python train.py --hidden_act="tanh_gelu" --init="normal" --lr_head=0.00343 --warmup_steps=200 --dataset="wikipedia_en"
MLP neurons of a small language model. Each row is named by its layer, matrix (up: input weights) and neuron, and shows model dimensions 192-255. Each number is 128 + 24 x the weight over its row's rms, rounded and kept within 0 to 255.
A block is one neuron, or neurons of one layer that tend to fire together. Before each block is what it responds to, as a language model described it from the Wikipedia text at the highest values.

Responds to: Mid-word stem fragments. Short middle pieces of words split into several tokens, right before a suffix like -ed, -ing or -es, as in rece-iv-ed, prep-ar-ed, acqu-ir-ed.
L7.up157 [149 153 129 113  80 143 160 133 129  90 169 166  95 140 125 124 150 110 106  78 123 102 131 122 142 122 104 108 121 155 131 138 192 163 117 124  99 159 156 133 140 130 141 149 124 141 127 162 141 128 155 140 184 132 139  87  75 149 119 117 102 143 113 139]
L7.up323 [158 134 109 103 106 141 179 102  42  98 130  92 108 130 131 118 118 170 151 101 108 166 130 134 121 122 108 132 129  83 155 130 114 100 124 120 137 132 146  68 109 108 147  91 102 118 122 132 157 128 124 166 121 169 119 141 132 157 125 163 124 154 128 134]
L7.up452 [107 146 118 122  97  99  99 120  99 142 157 141 119 137 135 111  87 152 154 101  81 162 134 116  81 132  98  83 123 146 148 125 167  74 135 105 130  84 156 172 109 133  73 106 114 155 117 139 124 125 138 177 146 157 142  89 118 151 134 126 122 155 106 135]
L7.up608 [126 158 140 157  76 159 180  99  77 150 147 162 148  95 164 122 127 150 157 165 109 151 153 110 127 103 130 149 130 128  93 142 113 122 126 156 134 170 124 120 147  91 146 108  88 140 114 156 133 151 128 167 154 135 110 120 116 169 152 146 102 128 102 164]

Responds to: Vowel word-piece fragments. Short vowel-led fragments inside a split word, usually right after its first consonant, mostly "il", as in W-il-kinson, t-il-es, infl-u-ence.
L8.up33 [136 141 156 115 101 127 125 155 105 130 136 116 170 151  94 128 116  98 151  94 129 114 120 125 165  98 146 121 149 121 151 150 146 183 135 140 152 143 100 123 120 137 133 133 111 139 147 149 128  95  92 152 111 112 113 131 115  99 157 143 146 122  82 107]
L8.up879 [114 116 119 120  93 126 145 111 100 124 120 151 151 104 154 123 171  89 134 154 115 117 115 118 147 149 132 131 130 117 138 118 131 139 135 128 117 146 198 158 138 131 129 171 117 115 138  71 125 187 136 158 120 140 122 122 115 125 181  99  69 169  90 121]

Responds to: Post-noun qualifier start. Token just after a noun in table headers, headings or lists, opening a qualifier or continuation: Chart (, scorer(s), manager's, Award/, Play-back.
L8.up47 [133 145 122 124  78 132 134 135 116 142 145 141 112 158 112 123 115 113 117 149 118 135  88  52  83 149 140 151  85  92 153 129 136 119 125 120 106 126 160 115 119 168 161 128 111 136 145 123 117 142 137 144  88 101 100 117 111 124 117 111 148 125 109 151]
L8.up779 [163 146 132 138  97  97 105 182  88 129 134 156 163 144 170  94 190 142 119 127 103 131 124 124 106 122 112 134 122  92 165 103  87 142 174 122 144 104  99 124 124 172 134  88 137 136 146 134 120 151 110 158  97 161 140  82 135 125 102 128 128 127 136 152]

Responds to: Word-completing suffix pieces. Final suffix pieces that complete a word split into several subword tokens, especially econom-ic, revolut-ion, serv-ice and unan-im-ous.
L5.up113 [136 136 133 149 102 101 106 125 112 130 138 108 180 128  99 136 146 119 146 113 118 153 113 108  82 158 110 113 130 129 120 108 154 111 140  79 115 147 110 137 132 134 136 132 100 130 106 111 129 106 101 135 147 111 138 145 143 161 173  96  69 121 137  97]
L5.up149 [120 119 106 129 159 142 142 106  80 122 174  63 129 152 147 165 139 116 159 146 147 176 145 187  71 121 146 116 113 132 135 113  91 146 147  99  89 161 149 145 108 132 114 111  90 138 141 120 132 103  90 113 108 129 139  95 111 130 141 106 128 154  90 114]
L5.up286 [131 157 138 106  83 141 116 161 151  94 102 130 124 124 127 119 182 134 151  81 124 136 141 124 145 132 119 128 141 109 131 149 136 132 154 128 109 126  97 117  88 199 109 118 146 125 127 162 116 132 131 138 146 169 104 152 127  91 125 154 158 122 124 107]
L5.up522 [131 154 148 148 115 106 116 166 175  92 141 124 164 112 147 118 159 122  58 133 134 108 135 161 110 110 132 117 121 147 140 146 123 131 126 127 109 110 129 123 128 117 137  97 127 165 133 129 134 140  92 198 147 101 117 102 111 114 117 125 171 116 160 162]
L5.up595 [149 127  81 118 138 163 123 124 124 133 104 149 119 111 146 121 130 138 104 107 144 141 146 147 158 158  88 113 160 110 129 136  85 120 150 165 118 158  85  81 134  84 112 140 134 144 148 177 141  99 108 115  96 127 155 125 143 132 124 135 171 149 112 128]
L5.up791 [101 139 154 155 120 139 154 147 121 142 159 122 126 133 117  77 129 143 101 122 109 141 123 145  95 131 105 105 109 104  77 108  92 154 131 166 124 122  75  92 172 149 143 113 117 139 135 136 143 118  68 169 127 150 105 140  88 128 157 142 132 127 126 144]
L5.up928 [138 119  94 136 136 121 135 126 104  89 136 158 127  99 132 149 145  76 106 109 110 179  97 153 137 146  98  98 100 118 149 104 161 126 114 110 130 113 106 125 141 166 134 130 124 112 122  99 183 108 136 184 135 146 128 124 156  63 138 120 123 142  87 109]
L5.up939 [147 122 139 194 148 143 119  92 138 135 141 108 185 140 139 103 123 121 118 181 146 129 108 159 124 145 118 138 137 127 106 174 134  92 142 141 145 142 121 113 100 129 144 107 139 184 116 126 130 154 137 122 119  86 123 115  96 119 108 143 149 110 119  97]

Responds to: Adjective word endings. Final subword pieces that complete an adjective before its noun, such as sm|all, bl|ack, promin|ent, Swed|ish, sh|ort.
L7.up21 [174 163 136 136 104 161 115 132  85 158 153 119 141 114 160 146 165 127 125 146 153 119 135 137 115 108 122 146 151 125  99 125 121 105 139 137 114 114 120  88 142 125 138 171 124 172 114 129 149 106 181  94 138 133 119 115 112 119  88 135 146 106  66 113]
L7.up193 [188 112 135 111  96  82 127 122 103 112 134  72 161 129 103 128 128 105 117 134 137 113 121 148 142  98 117 123 129 120 124 161 121 111 131 159 110 109  82 153  94 118 115 138  92 123 138 137 139  78 137  85 103 143 137 112  97 107 135 160 131 155 119  97]
L7.up262 [149 168 115 137 120 138 101 135  97 128 125 135 128 110 152  82 128 179 123 177 104 144 158 163  75  95 114 183 177 136 155 132 155 100 108 126 143 103 121  62 113 130 171 139 113 142 129  98 122 155 124 129 136 152 127 139 104 135 117 117 124 113  86 155]
L7.up653 [138 171 111  82 100  54 132 132 155 120 126 112 140 114 129 143 143 142 146 109 168 136 133 111 124 151 101 151 164 108 132  91 119 115 166 133 110 121 133 109 121 144 118 147 144 101 148 126 130  91 100 118 136 147 151 111 124 131 130 124 162 155 140  92]

Responds to: Word-final plural endings. Final subword pieces ending a multi-token word, mostly plural suffixes like -s, -ers, -es, -en, e.g. Representatives, Women, Rangers, immigrants.
L7.up463 [131  88 102 126 143 168 128 132 161 105 103 146  72 125 146 125 126 167 139  96 107 155 103 122 145 133 149 129  83 105 134 125 102 103 118 142 119 144 141 139  89 167 123  95 129 157 141 128 139 151 110 148 128 108 175 103  75 129 139 153 126 101 125 153]
L7.up545 [136  98 114 113  96 111  75 116 156 139  79 108 126 118 118 143 149 115 131 148 137 137 151 126 145 122 104 115 137  81 140 113 153 140 138  90 121 155 129 143 125 119 120 120 114 145 161  74 127 127 172 112 114 118 166 115 126 138 109 139 152 141 143 108]
L7.up684 [107 123 180 119 138 154 138 146 128 132 157 127  85 171 138 132  62 124 161 116 111 121 162 141 106 125 105  96 133 127 128 173 137 134 112  80  99 169 142 166 142 155 106 117 107 146 122 112 153  67 128 133 132 122 140 176  79 141 129 152 135 130  92 140]
L7.up767 [182 117 121 102 141 161 110 133 133 141  94 126  89 107 109 142 109  97 102 163 119 136 153 127 134 170 143 137  94 177 158 162 134 112 119 135 102 143 121 103 104 159 143 143  92 123 169 151 108 177 146 119 114 131 104 109 127 151 133 125 135 116 112 106]

Responds to: Institutional name endings. Word pieces that complete the generic head noun ending a multi-word proper name, such as Board, Museum, Road, School, District, River, Centre, plus " and" inside compound names.
L7.up492 [124 105 179 130 157 134 104 126 100 119 135 158 138 123 115 161 123  95 148 141 110 146  90 128 119  78 141 115 117  96 131 161 134 131  91 137 155 173 128 142 101 125 169  86 158 171 121 102 140 129 120 136 116 120 152 117 119 139 112 127 104 115 111 128]
L7.up715 [136 148 123 140 146  85 138  87  71 139 146  80 111 141 135 137 110  89 136 152 126 130  97 182 116 106 104 117  78 178 151 166 135 111 116 157 129 119 177  96 134 154 131 137 180 115 131 101 161 120  94 108 138 146 149 106 135 104 119 157  94 126 139 154]
L7.up898 [126 116 179 156 143 140 134 142  78 142  89 169 123 159 107 111 123  74 112 110 124 136  98 100 124 121 103 165 159 151 147 129 143  89 120 137 136 125 160 151 113 118 147 138 152 122 107 151 175 157 138 152  91 136 150 128  99 148 106 115 170 146 130 144]
L7.up1022 [157 102 121 106 156 121 131 124 128 132 148 151 125  89 130 111 130  96 112 122  95 128 163 131 158 104 102 134 139 216 145 152 142 144 102 164 180 143 161 164 109 151 113 129 126 173 115  63 147 138 169 159 141 156 148 139 162 119 118 128 194 123 112 148]

Responds to: Mid-word "r" fragments. Word-piece tokens inside a word, mostly "r" following an initial consonant (C-r-usaders, F-r-iday, f-r-inges), also "ar", "Br", "gr", in names and common words.
L7.up318 [134 144 166 126  99 100 104 122 147 107  98  97 111  92 143 138 104 137 103 110 133 115 152 114 134 165 141 147  92 114 124  89 162 131  91 164 100 115 143 133  95  94 117 122 146 114 115 122 147 122 164  78 174 147 167 156 129 115 119 120  97 128 139 165]
L7.up433 [134  79 172 137 148 153 167 119 162 119 108 139 146 148 114 107 126 106 126 160 115 115 122 111 105  91 115 110 106 130  98  87 147 156 114 141 101 165 157  97 127 115  92 126 132 120 157 107 161 106  84 120 154 108 171  89  85 166 147 118 173 102  99 117]
L7.up441 [ 93 116 170 157 144  64 132 162 170 105 169  99  95 176 153 152 141 115 161  62 105 121  87 114 119 123 117 125  96 123 155 106 102 129 151 116 155 108 130 111 139 142 122 133 133 174 115 145 138 114 126 119 175 175 137 121 131 184 106 156 139 153 145  98]
L7.up850 [120 163 113 129 111 122 118 130 123 131 145 140 108 155 148 171 124  96 123 133 114 174 131  87  86  94 138 127 104  78 160 138 141 112 163 170 174 116 109  76 145 129 139  98 143  99 148 131 168 156 125  98 127 128 155 101 109 140 142 107 161 133 121  97]

Responds to: Digits after decimal points. Digits right after a decimal point in statistics, tables and vote percentages (96.1 males, 62.1, .211); weaker on word endings like Canad-ian, Russ-ian.
L5.up43 [111 143 183 107 151 124 118 147 129 135 144  92 144 147 135 129 126  93 127 130 129 115 159  94  91 119 151 139 130 162 104 138 169 104 119 123 152  68 133 135 127 144 159 148 142 119 111 145 131  88 132 132 114 165 128 103 123 110 121 125 148 130 153 113]
L5.up84 [137 169 149 184 130 134 109  99 134 133 115 125  81 140 101  86 124 104  94 140 121 103 114 110 153 149 115 107 102 127 142 132 125 157 130 149 135 102 186 113  73 119 150 110  94 140 128 113 130 112 117  92 138 100 130 161 138  71 131  93 129 159 129 133]
L5.up349 [116 165  56 118 140 134 103 129 120  92 123 121 176 172 174 166 144 148 105 138 135 124 110 129 153 117 135 104 145 131 108  89 119 144 116 135 146 118 119 115 181 164 124 116 112 146 106 132 155 145 106 136 114 172 142 142 108 101 131 147 124 135 137  50]
L5.up413 [142 118 145 145 120 141 164 100 138 110 128  93 151 109 132 154  79 145 131 139 137 110 173 172 132 169 128 160 106  91 104 138 145 112 154 139 184 114 163  71 138 161 152 112 124 180 115 140 139 153 132 134 157 111 133 130 121 113 171 181  91 135 106 104]
L5.up661 [112 153 109 105 130 138 141 141 179  85 143 123 153 128 122  84 133 147  97 105 108 141 123 133 119  95 131 147  94 116 150 100 139 126 151 115 166 107  91 109 116 134 152 120 100 151 129 135 169 162 131 108 139 114  86 130 139 135 140 174 137 125 132 116]
L5.up678 [ 91 142 137 129 150 111 120  94 130 110 120 134 158 118 143 133 204 146 134  95 155 101 164  97 118 133 138 137 173 110  83 174 149 106 132  89 129 122 143 157 174 103 137  94 125 121 159 107 111 172 156 153 124 111 143 169 112 151 123 137 139  89 113 119]
L5.up827 [156 164 122 130 120  97 105 122 126 119 132 123 139 154 147 157 164 111 140 110 115 113 139 102 117 152 125 144 180 142  99 121 163 101 144 178 125  93 146 110 154 173 130 183 123 132 133 153 133 138 129 119 142 110 135 124 136 146 142  84 162 116 143 142]
L5.up987 [118 136 119 136 144 125 112 147 118  88 105 119 118 137 117 127 118 118 112 156  92 118 105 122 115 155 151 145 126  87 121 132 143 138 148 151 100  97  89 117 152 116 139 147 110 128 119 161 169 108  75 147 126 139 127 124 144 128  92 112 127 109 127 131]

Responds to: Final digits of numbers. Last digit of a multi-digit number, especially in measurements and unit conversions, e.g. 78 in 255 ft (78 m), 0.85.
L7.up400 [108 114 120 140 110  90  82  94 150 124 109 120 134 160 121 134 111 127 103 134 138  99 101 172 135 181 115 123 127 151 118 147 159 108 115 137 131 118 116 148 138 144 134 101 135 148 133 175 113  92 164 121 186 164 106 111 137 137 114 113 119 106 134  77]
L7.up520 [114 146 116  88 131 133 157 116 144 144 148 141  84 180  87 126 135 118 138 108 135 154  85 108 114 123 129 124 150 101 146 156 142 113 108 133 151 136 160  99 120 169 140 108  80 157 126 134  92 135 108 100 170 138 111 153 122 128 136 145 104 119 133 155]
L7.up978 [133 165  70 141 132  80 123 112 119 143  82 103 105 107 168  95 127 103 151 141  98 125  96 127 178 143  99 122 168 136 166 157 133 127  86 135 122  95 124  99 179 136 138 133 147 135 137 172 118 147 138 127 143 108 140 108  74 135 137 130  73 135 124 171]
L7.up984 [120 118 122 163 131  72 122 109 161 104 115 128 153 136 132 119 172 125 142 158 121 134 131 126 112 169 122 189 130 171 125  99 161 124 177 106 108 111 160 126 114 158 128  84  98 115 156 127 147 149 119 140 147 124 116 198  95 112 108 150 125  67 113  94]

Responds to: Adjective-completing word pieces. Final word pieces that complete an adjective or quantifier just before the noun it modifies, such as differ-ent, sm-all, organiz-ed, sever-al.
L8.up232 [117 153 180  96 120 154 117 125  89  94  89 109 103 148 163 146  96 118  98 101 121 127  97 106 149 117 107 173 151 138 105  97 129 123 121 154 108 167 101 127 130 151 133 149 128 112 160 125 161 118 105  95 119 122 135 106 159 125 124  99 136 157 127  93]
L8.up940 [183 173 104 115 117 159  96 142 148 158  78 105 130 132 128 131 164 119 126 144 164 131 138 130 128 102  97 145 126 151 116 139 105  83 130 154 118 174 140  57 153 153 136 155 121 185 136 134 118 177 124 121 143 159 104 115 106 123 118 129 162 157 101 154]

Responds to: Section-heading line breaks, word fragments. Fires on line breaks right after wiki section headings such as ==Early life==, and on mid-word pieces like "re" in there, "ro" in wrote, "l" in Patrol.
L5.up314 [146 116  99 152 189 113  75  93 117 129 116 174 125 132 124 130 112  74  95  87 148 119 154 135 174 125 142 153 139  97 154 100 126 120 154 133  71 112 137 110 120 122 102 116 114 123 128 136 164  94 111 121 122 102 140  99 128 134 143 183 123 103 122 115]
L5.up343 [119 115  85 163 149 155 108 101 126 136 109 174 114 135 109  66 149  85 119 133 138 113 161 135 133 129 110 137 141 137 124 142 150 159 148  99 118 138 110 119 149 121 148 139 112  84 138 132 121 148 151 154  86  81 110 135 108 154 105 192 110 150 118 147]
L5.up504 [153 106 131 167 145 142 100 108 115  84 158 112 119 137 128 104 158 146 145 104 137 185 133  86 126 112 109 105 115 150 118 100 124 141 101 109 104 105 147 127 146 124 124 117 185 124 132  93 131  80 109 157 112  97 154 130 148 110 127 157 137 139 115 100]
L5.up515 [140 140 118 141 101 117  92 160  78  96 133 101 126 148 152  90 151  92 116 108 140 159 121 118 162 129 118 118  75 148 139 135 133 120 141 140 179  88 116 144  89 139  76 111 132 141 159 139 129 108 100 111  93 116  82  84 172 138 121 129 191 143  97 124]
L5.up636 [120 122 159 133 120 178 129 129  98 170  96  94 120 141 146 110 132 109 135  87 118 136 112 111 131 170 115  93 147 132 141 120 146 145 198  92  78 157 117 140  97 129 150 141 145 101 138 126 143 142 128 144 123 159 133  96 141 148 127  98 118 144 113 117]
L5.up858 [144 116 122 133 157 117 137 111 119 128 100 182 143 112 120 130 137 108 152 134 110 125  93 111 113 115 158 141 115 138 134 140 107 140 111 134 145 126 119 163  96 121 150  96 132 134 129 124  94 133 160 146  94 114 162 112 101 112  99 150 120  83 129 121]
L5.up888 [130 142 122 117  69  86 157 106 140  94 126 143 117 128 101 131 111  99 126 166 103 114 141 141 124 161  96 145 101 122 102  79 174 114 133 147 149  94 120 168  50  84 106 131 149 122 138  83 153 147 139 131 139  99 150 148 122  92 151 124 147 118 118 141]
L5.up1002 [149 157 128 170 143  88 148 103 144 112 126 138 104 112 143 200 105 115 135 119 129 127 142 143  80 156 149 111 140 154 109 151 152 142 139 133 137  92 153 109 135 155 104 119 124 121 100 126 135 104 112 196 123 108 124 123 168 115 128 139 165 106 105 135]

Responds to: Split word-initial M/R. Single-letter capital M or R tokens that begin a longer word, mostly surnames after a first name, like M(cCullough), M(atthews), R(ivers).
L8.up272 [128 106 132 111 141 135 104 138 132 114 113 111 121 122 119 132 140 109 129 125 118 157 124  74 147 108 105 128 145 117 128 131 132 131 141 131 109 141 140 134 173 153 162 142 109 109 119  91 131 137 118 113 129 149 113  91 102 130 189 133 124 154 134 113]
L8.up279 [140 148 165 165 130 129 118 111 106 122 127 138 130 151 177 111 130 125 147  93 145 134 100 134 138 100 118  90  57  82 106 133  93 135 138 153 147  77 103 151 114 106 166 124  83 117 159  95 116  77  95 146 117 138  77 130 143 163 135 134 143 124 148 134]

Responds to: Plural noun suffixes. Plural endings split off as a separate token from a noun stem, such as s, es, ies, ers (sound-s, villag-es, propert-ies), sometimes closing === section headings.
L8.up540 [ 77 137 170 129  88 132 147 126 144 155 142 138 100  67 149 102 164 144 107 113 104 146 117 108 141 141 108 143 125 150 142 139 153 121 121 123 110 137 128 203 201 127 128  96 126 124 144 115 129 138 104 128 111 143 115 139 111  93 153 174 152 127 148 142]
L8.up716 [126 157 109 125 114 113 145  88 125 165 112 107 113 157 135 150 128 131 172 155 120 102 124 124 127 157 136 147 114 161  99 103 129 115 139 120 104 108 155 178 116 158 136 127  74  75 119 147 111 108 188 149 130 135 149 162  91 151 172 111 114 122 136 147]

Responds to: Word-initial fragment "gr". Opening fragment of a word split into pieces, mostly "gr" before -oup, -and, -ay (groups, grandfather, gray), also other starting letters like m, b, f.
L5.up226 [152 104 145 151 163 112 121 150 145 115 160 128 103 145 110 114 100 116  87 140 134  80 120 102 104 119 143 121 141 126 115 151 119 147 125  93 113 134  90 143 138 106 183 101 148 141 121 146  79 101 133 173 105 130 142 151  89 160 130 128 132 128 102 118]
L5.up237 [140 142 178 102 156 157 139 130  77 151 144 157 131 140 138 117 203 130  92 116  94 130 130 109 122  92 133 110 118 137 147 114 104  82 119 160 101 145 123 127 132 132 123 115 117 132 120 132 132 143  99 145 149 110 150 107 117 102 172 163 116 108 133 129]
L5.up380 [129  93 120 143 106 112 143 185 159 148 179 127 159 160 183 121 131 103  86 132 125 109 115  72 129 130 105 147 175 104 130 111 143  95 135 107 142 168 118 104 136 138 119 144 117 130 139 102 126 154 121 148 156 147 115 133 112 151 119 164 111 121 196 167]
L5.up468 [137 137 167  81 187  97 119  87 121  82 127 160 148 130 155 162 140 140 146 139 130 145 137 144 177 140 113 131 156  75 183  83 142 126 121 161  95 102 130 129 147 104 105 131 154 106 171 137 139 137 129 128 147 141 140 139 141 115 161 145 155 134 113 114]
L5.up807 [122 107 128 134  92 130 163 138 165 137  98 146 139 136 129 149 121  84 138 137 139 121 145 140 102 150 109 160 117 132 108 162 135 113 114 133 135 161 153 127 168 130 142 100  78  78 149 166 121 155 136 133 122 150 123 153 160 147 105 100 119 108  98  82]
L5.up809 [157 173 137 130 111 150 122 149  97 112 103 114 106 153 110 138 176 110 166 142 118 137 138 115  97 116 107 120 141 146 130 148 108 123 144 143 139 125 130  86 129 131 112  93 109 144 107 112 178 100 140 121 123 130 149  75 120 160 118 118 123 143 116 107]
L5.up833 [136 118 132 146 121 122 106  73 145 130 152 138 135  77  98 147 135 125 158  98 163  95 126  91 120 143 136 109 164 143 145 159 187 136 141 142 142 165 141 100 153 175 118  95 120 134 187 141 149 168 168 121 121 109 137 138 170 138 161 129 152 147 109 150]
L5.up1015 [115 140 144 115 158 113 107 113 176 116 136 116 158 149 142 139 140  90 112 118 148 130  97  89 105 136 101  95 123 134 142 147 152 112 117 103  89 122 121 134 147 144  93 142 136 142 137 123 182 147 103 108  82 113 118  88 131 120  87 123 130 109 109 102]

Responds to: Mid-word subword fragments. Short vowel-led fragments in the middle of a word split into pieces, right after a first piece like T, J or Pat, as in T-im-es, J-ul-ie, Pat-ric-k.
L5.up107 [ 97 128 165 120 102 147 112  58 147 104 108 112 141 102  89 140 113 139 122 159 138 118  82 135 163  99 104 152 135 106 137 144 124 173 152  95 136 114 134 183 161 104 110 112 114 122 138 157 123  95 106 152 126 159  76 133 145 124 138 119 123 118 131 103]
L5.up265 [169 116 154 124  94 124 119  83 113 125  90 163 142 113  91 118 140  83 157 164 124 151 168 122  94 139 127 140 167 112 109 128 107 136 131 106 196 117 164 123 132 131 143 127 117 112 113 141 152 103 126 118 133 102 109 128 152 107  69 145 100 129 143 122]
L5.up272 [156 161 164 116 122 109  92 119 143 133 151 124  99 114  72 124 139 131 114 115  63 126 155 115  89 123 149 146 132  88 113 144  91 155 112 114 105 108 112 108 100 120 133  95 133 145 138 149 133  83 115 111 114 126 116 146 117 145  92 135 143 119 126 115]
L5.up301 [127 136 129 113 124 137 125 137 149 143 157 116  93  91 120 114 121 133 150 172 129  99 176  98 120 126 190 167 122 152 134 133 116 115 121 148 169 149 112 144 160 162 148 134 157 109 111 202  88 130 113 128 160 152 120 168 109  98 110 125 135 129 116 100]
L5.up551 [112 164 149 132 110 146  92 131 119 116 177  98  68 109 105 176 101 148 205 132 132 134 146 103 125 148 135 130 150  81 146 121 111 144 139 116 127 112  96  99 107 114 115 124 118 140 139 156 122  75 118 124  87 117 124 122 135 156 104 134 111 128 101 126]
L5.up683 [111 132 173 139 133 137 101 120 114  86 146 156 121  65  74 163 111  97 124 151 146 131 133 190 180  98 134 155 141 127 120 126 146 142 132 123 141 107 117 147  75 110 113 168 156  78 130 152 169 121 165 133 134 137 146 122 140 121 122 111 127 121 108 163]
L5.up701 [109 133 144 125 141 115  99 162 104 157 109 119  96 127 110  82 116 139 144  96 149 122 157 149 138 165 121  98 151 136 156  79 108 135 136  91 152 109 164 141 154 113 154 148 154 127 124  66 140 110 125 146 124 103  92 105 132 152 130 152 124  83 132 104]
L5.up712 [160 118  85 154 105 145 100 121 140 173  95 119 131 141 177 111 104  98 113  87 132 119 137 139 148 153 131  86 116 102  92 124 139 133 155 109 112 120 179 132 141 101 118 107 146 138 132 138 143 121 141 105 130 137 141 109 136 149 114 157 139 137 135 118]

Responds to: Word endings in titles. Final word-piece completing a word split into fragments, mostly inside capitalized titles or names of shows, films and songs (Gather-ing, G-ood-bye, B-oy).
L8.up118 [150 166 161 142 151 120 143 137 101 134 184 144 127 132 147 158 138 112 146  95 172 151  95  90 122 153 142  96 107 139  92 153 137 164 133 107 168 115 110 137 147 153 151 127 135 130 138 125 163 134 143 147 158 195 131 137 142 102 116 102 167 111 153 144]
L8.up796 [150 122 118 127 138 153 142 131 120 144 164 131 104 119 160 127 136 101 132 149 132 127 114 168 126 157 137 104 129 173 138 102 126 152 123  99 111 149  90 125 134 163 106 110 149 154 136 129 102 123 134 103 147 175 147 125 123 113 108 109 173 109 165 115]

Responds to: Section-start and clause-start tokens. Line breaks right after Wikipedia section headings (==College career==, ==History==), plus tokens opening clauses like he, this, which, whom.
L7.up298 [140 128 128 119 140 114 122 104 120 123 166  76 114 124 149 134 147 170 157 121 156 118 138  85  90  88 143  82 115 130 149 121 128 108 111 122 111  88 112 112 145 124 118 140 131 130 108 159 126 110 131  96 136 164 134 126 139 150 145 128 124 114 164 136]
L7.up541 [100 131 103 165  95 122 142 112 139 101 135  77 123 221 137  84 138 105 150 108 123 140  93 153 137  70 162 158 134 104 122 138 155 148 124 109 137 148 161 157 123 126 136 187 105 140 110 114 129 147 103 135 126  90 122 116 173 100 158  88  92 117 112 154]
L7.up544 [ 68 132 141 134 125 135 162  93 123 121 138  84 138 154 130 127 111 101 126  86 125 152 110 143 148  69  97 136 129 166 125 130 129 103 148  84 134 168 137 116 165  98 168  97 123 133 113 137 113 113 148 120 118 118 148 123 106  87 153  97  90 135 165  90]
L7.up950 [114 123 125 140 132 120 110 120 152 119  91 123 102 101 146 113 133 126 133 116 138 127 154 116 127 102 112 148 132 156 155 131 137  99 140 129 118 105 154 106 158 138  93  94 172 115 120 141 148 130 121 148 131 123  97 147 149 104 101 157 131 103 163 143]

Responds to: Plural word endings. Final subword pieces that close a word split into fragments, mostly plural suffixes like -ies, -ers, -ents, -en, as in armies, members, parents.
L5.up36 [132  95 119 118 161 155 119 101 116 126 132 118  72 104  98 113 113 128 127 128 102 148  82 154 103 126 166 139 126 119 115 157 125 136 119 115  69 131 148  89 126  95 113  79 147 118 162 114 120 107 149 111 154 122  97 152 109 126 171 118 143  92 110 169]
L5.up212 [ 79  96 151 117  92 125 105 147 143 136 136  85 126 127 142 137 139 116 149 133 121 145 158 134 119  97 117 110 135 123 113 137 107 106 138 163 109 149 110 138 154 180 163 131 122 163 157 167 145 164 152 119 132  91 110 133 124 114 118  82 163 127 119 140]
L5.up426 [142 155 149  84 121 175 117 176 108 149 124 144  92  97 117 136 112 107 139  94  94 165 131 110  97 121 128 156 131 123 124 159 111 127 151 115 125 136  86 143  97 143 153 121 133 123 168 146 116 136 101 137 131 121 120  97 147  95 145 127 103  98 141 164]
L5.up512 [133 129 152  77 131 142 124 135 163 135 163 120  97 116 120 103 173 123 128  79 128 158 113  86 139 144 160 113  89 104 104 123 160 138 167 118 164 125 172 109 151 167 116 126 148 133 151 133 132 120 138  79  81  85 174 153 177  92 131 162 157 159 110 114]
L5.up577 [109  93  95 118 143 156 120 105 116 155 145 140  87 122  93 114 125 102 141 114  99 127 112 109 112 162 165  82 137 120 145 121 130 173 139 116 117 139  90 127  90 128 101 126 133  86  98 114 145  85 122 142 145  84 148 134 147 106 127 146 130 138 144 148]
L5.up751 [103 141 109 124 117 137 106  72 152 145 113 123 121  61 136 102 141 179 108 115 127 113 125 124 116 158 126 123  90 145 123 117  92 165 136 108 108 144  98 119 107 131 117 140 115 114 137 125 106  85 141 102 186 120 128  84 104 109 148 148 147  96  92  90]
L5.up792 [133  86 153 125 154 111  94 132 107 105 114 136  96 150 128 141 100 109 127 120 104 140 116 125 154 118 161 106  66 116 103 116  84 134 109 149 124 165  85 109 171 119 101 128  96 118 118 158 182 150 156 163 137 101 123  92 159 136 138 156  85 116 105 162]
L5.up967 [119  61 122 128 106 120 141 111 162 117 148  99 106  97 177  91 159  99 149 124 129 164 165 161 104 185 142 134 131 110 114 143 102 105 148 129  49 102 128 150 144 119 160 149 145 107 134 133 116 138 155 161 101 138 129  93 143 150 187 136 168 146 101 110]